config.yaml
norm: "layernorm"
qk_norm: false
decay_fraction: 0.922
final_lr_fraction: 0.0
MLP neurons of a small language model. Each row is named by its layer, matrix (up: input weights) and neuron, and shows model dimensions 240-367. Each number is 200 + 20 x the weight over its row's rms, rounded and kept within 0 to 999.
After each neuron's rows, "fires in" lists the words (lower case) most often at its 100 highest values on Wikipedia text that the model never trained on. A number after a token or word is its count.

L2.up786,222,192,200,188,209,214,224,197,211,224,194,216,195,213,200,196,209,192,226,199,189,195,195,202,181,174,206,206,214,213,195,195,217,184,195,236,183,197,200,188,200,181,202,220,172,161,181,179,211,187,230,240,224,221,203,190,203,198,187,254,196,201,238,237,174,207,197,224,195,233,191,192,161,194,133,186,216,182,209,212,154,206,210,203,207,189,181,204,225,219,226,196,216,212,171,202,190,210,209,157,203,210,187,186,219,198,190,194,196,216,210,223,197,206,162,233,200,177,198,187,208,172,171,145,182,229,212,221
fires in: "university" 23, "research" 14, "college" 12, "institute" 5, "concluded" 5

L8.up144,215,192,187,176,199,172,194,216,183,199,182,185,199,202,195,189,198,206,207,214,198,183,195,210,165,184,218,180,214,225,222,196,120,205,185,195,160,182,173,184,214,223,206,183,213,196,166,208,199,241,187,206,205,199,203,238,218,190,183,186,210,211,196,177,167,174,185,199,163,198,210,238,196,193,191,186,213,203,231,207,199,165,214,208,180,206,219,248,204,181,187,226,183,233,181,183,202,189,202,211,194,208,184,164,226,223,201,189,186,188,160,214,242,197,213,212,193,224,205,161,217,212,201,206,181,183,184,222
fires in: "de" 17, "deaf" 16, "dean" 7, "deal" 6, "deep" 6

L2.up1007,200,177,227,204,199,175,199,182,177,188,236,206,180,207,192,193,209,195,191,208,196,192,194,197,227,209,175,203,179,204,215,198,192,217,184,196,185,214,192,237,245,182,213,203,184,196,214,198,185,181,202,227,198,183,185,165,186,170,230,183,196,220,221,216,202,223,167,207,182,214,225,221,224,235,191,183,176,225,241,203,207,206,212,225,199,228,194,210,237,169,193,212,177,182,208,211,205,165,195,200,204,204,209,198,220,191,223,186,173,164,214,200,193,205,195,201,178,234,181,205,207,192,234,191,205,204,208,198
fires in: "as" 42, "the" 8, "medal" 7, "variety" 4, "semifinals" 4, "arrangements" 4

L2.up427,190,199,235,199,173,165,196,186,190,223,179,178,220,272,184,221,200,226,180,210,195,218,199,223,220,204,194,232,211,200,195,213,171,235,188,206,200,217,208,210,206,222,203,200,213,208,232,198,196,169,192,217,195,201,221,216,192,190,197,222,159,190,233,198,203,206,206,186,191,225,196,231,182,207,185,195,200,240,213,194,228,177,215,222,261,201,218,219,209,174,187,183,173,216,182,204,199,223,192,208,177,223,220,178,185,209,202,228,218,202,215,211,223,187,214,218,198,193,201,235,151,155,140,185,226,217,242,165
fires in: "they" 27, "their" 12, "captured" 6, "mass" 5, "location" 5

L2.up1432,215,224,225,180,212,188,180,195,216,205,233,178,179,198,169,180,207,215,179,225,217,205,228,196,229,190,202,162,232,177,192,213,230,192,178,173,192,214,225,202,215,190,220,178,191,219,205,215,199,153,189,183,224,183,181,251,238,168,213,168,211,205,213,215,189,205,219,204,209,184,195,241,199,205,238,189,179,184,186,210,220,213,220,209,196,192,189,212,175,168,218,233,202,186,206,161,175,176,161,224,183,182,185,221,194,199,205,217,184,209,244,176,194,195,226,212,153,185,171,227,170,177,203,210,205,230,222,209
fires in: "under" 32, "so" 16, "soon" 7, "real" 5, "post" 4, "raised" 4

L2.up1122,205,242,198,193,191,189,197,218,210,203,188,199,183,180,188,208,235,171,268,198,177,158,216,220,219,180,220,198,215,164,196,233,224,222,184,203,210,201,210,183,206,223,218,210,195,235,199,215,228,218,187,215,212,198,181,208,209,232,225,190,192,202,178,186,180,209,214,219,206,222,199,234,172,177,190,193,175,196,164,217,226,141,193,165,198,198,197,236,194,236,200,204,193,218,230,187,208,222,224,236,220,196,187,196,157,207,192,219,224,185,174,208,212,211,191,180,220,198,190,244,176,188,197,193,264,188,222,245
fires in: "around" 20, "about" 18, "near" 13, "over" 7, "including" 6, "nearly" 5

L2.up780,189,186,189,194,177,191,196,176,183,222,217,219,185,197,200,181,190,203,228,176,219,183,202,207,223,194,184,181,181,183,204,190,213,167,187,206,214,246,157,207,166,196,232,214,227,209,190,239,200,222,210,204,200,237,176,211,190,201,197,213,214,174,188,197,165,214,208,203,204,196,199,195,181,214,187,219,160,172,194,225,203,201,191,188,161,199,223,196,203,201,209,223,214,206,196,173,176,200,212,179,175,199,188,207,199,201,213,208,243,180,188,221,224,225,202,149,157,183,186,207,245,233,227,188,178,157,226,173
fires in: "such" 25, "known" 22, "same" 12, "source" 11, "transferred" 6, "resources" 6

L8.up1415,243,216,202,199,175,199,225,241,203,220,201,255,177,168,177,187,197,219,223,199,214,201,188,190,195,184,201,193,201,182,209,190,209,199,217,178,168,228,171,191,178,214,192,210,196,206,185,228,210,193,196,214,178,214,190,167,170,214,184,199,197,209,193,156,185,170,234,209,174,204,230,185,162,151,217,167,165,212,211,183,224,201,175,205,179,187,177,205,185,194,197,185,199,171,200,211,224,200,229,198,167,180,213,192,178,223,183,186,182,222,189,228,192,220,214,237,171,189,206,185,187,218,214,190,236,190,212,204
fires in: "s" 49, "jackson" 6, "grayson" 4, "edwards" 4

L2.up975,170,213,199,185,193,126,204,190,205,202,201,230,164,177,206,181,221,183,246,210,223,186,254,208,236,202,216,209,190,186,198,194,218,199,192,212,204,208,164,206,198,221,175,233,146,226,206,173,218,194,201,187,188,203,208,190,213,186,206,165,185,215,217,185,175,201,189,211,230,211,190,203,165,199,187,198,183,221,167,200,163,216,190,228,191,153,232,199,155,187,224,196,185,206,216,201,228,181,176,211,205,211,192,189,174,176,161,210,180,253,225,184,195,190,206,236,201,224,214,196,196,188,209,196,203,184,168,167
fires in: "video" 13, "medal" 12, "title" 8, "most" 6, "january" 6, "it" 6

L11.up959,170,176,196,180,178,193,230,261,183,212,177,199,200,188,210,225,191,197,211,191,224,175,214,173,182,209,223,161,194,206,157,182,193,161,210,232,220,209,223,198,238,203,180,178,214,208,210,230,205,206,183,201,208,237,183,211,163,177,183,160,187,194,201,203,204,214,187,206,179,223,185,153,221,203,214,174,178,188,202,211,220,172,236,251,218,167,158,175,203,223,205,178,209,212,220,215,167,188,223,196,244,191,191,187,209,185,199,190,211,190,206,207,207,219,195,207,188,236,182,176,198,216,210,196,182,200,223,228
fires in: "by" 28, "born" 14, "at" 8, "as" 6, "renamed" 5